MLP neurons of a small language model. Each row is named by its layer, matrix (up: input weights) and neuron, and shows model dimensions 208-271. Each number is 128 + 24 x the weight over its row's rms, rounded and kept within 0 to 255.
After each neuron's rows, "fires in" lists the words (lower case) most often at its 100 highest values on Wikipedia text that the model never trained on.

L3.up3590 [149 131 123 124 139 112 150 101 125 143 166 142 167 138 146 126 124 107 128 161 122  95  95  99 111 108 150 146 141 160 180 122 165 147 139 153 137 115 111  95 119 140 126 124 106 148 164 114 111 136 128 118 156  72 145 151 156 133 104 149 149 134 161 158]
fires in: "political", "war", "tournament", "election", "battle", "cup"

L3.up3640 [141 137 159 175 121 174 125  84 132 148 148 152  98 163 143 153 155 108 147 156 148 146 126 106 115 140 131 108 117 128 104 153 100 145 154 154 170 164 106 125 112 148 138 135 117 132 141  89 158 123 124 141 123 123  66  92  66 138 128 114 119 166 139 151]
fires in: "2", "1", "4", "gp130"

L3.up3094 [144 116 131 129  75 106 121  85 107 199 144 158 103 133 121 129 149 152 119  91 122 126 149 126 144 115  94 146 168 124 135  98 105 141  86 125 118 128 119 145 145 164 125 153 102 113 131 136 148 152 119 107  98 115 160 170 120 149 151 142 185 147 130 145]
fires in: "new", "name", "newly", "fame", "concacaf", "cba"

L3.up3027 [170 126 123 136 162 110 152 159 116 165 117 106 145 108  88 120 107 123  92  93 118 154 130 185 102 161 117 147 124 162 144 134 146 173 121 131 108 168 113 142 160 106 138 109 117 120 154 135 130 124  62 138 143 153 153 120 109 105 138 104 120 110 113 123]
fires in: "2", "1", "3", "4", "5", "ii"

L3.up2121 [132 152 124 109 168 137 130 107 121  89 161 163 167 125 129 130  90 118 152 108 177 118 149 113 146 159 120 165 152 149 148 130 122 147 146 166 131 116 132  94 116 167 130 124 136 142  99 118  88 156  76  95 114 150 115  75 137 120 123 140 107 127 145 110]
fires in: "at", "north", "in", "south", "atrians"

L3.up605 [172 137 129 137 120 112 135 125 129 109 134 120 113 144 114 141  97 139 133 108 124 124 123 177 104 101 145 138 106 103 162 168  98 153 129 125 137 101 129 146 107 124 110  91 156 142 101 126 146 141 135 120 142 162 144 148 153 108 131  84 120 137 141 135]
fires in: "from", "southern", "western", "used", "transportation", "northern"

L3.up758 [164 143 110 169 170 155 120 138 122 113 175 178 128 104 130 124 149 142 138 135 101 153 111 115 128 126 127 179 144 125 131 131 113 136 120 147 161 145 110 154 131 150 129  99 153  88 126 126 170 187 160 111 124 136 116 151 128 147 169 109 117 159 106  91]
fires in: "according", "due", "upon", "following", "except"

L3.up1017 [122 119  97 140 195 165 125 131  87 144 105 134 170 120 135 152 146 116 133 107 125 131 148 127 132 100 155 154 102 141  98 180  97  98 154 131 143 153 161 103 120 164 146 174 164 118 164 100 162 149 136 114 114 140 105 128  78 150 120 104  97 131 172 110]
fires in: "education", "children", "educational", "student", "teacher", "students"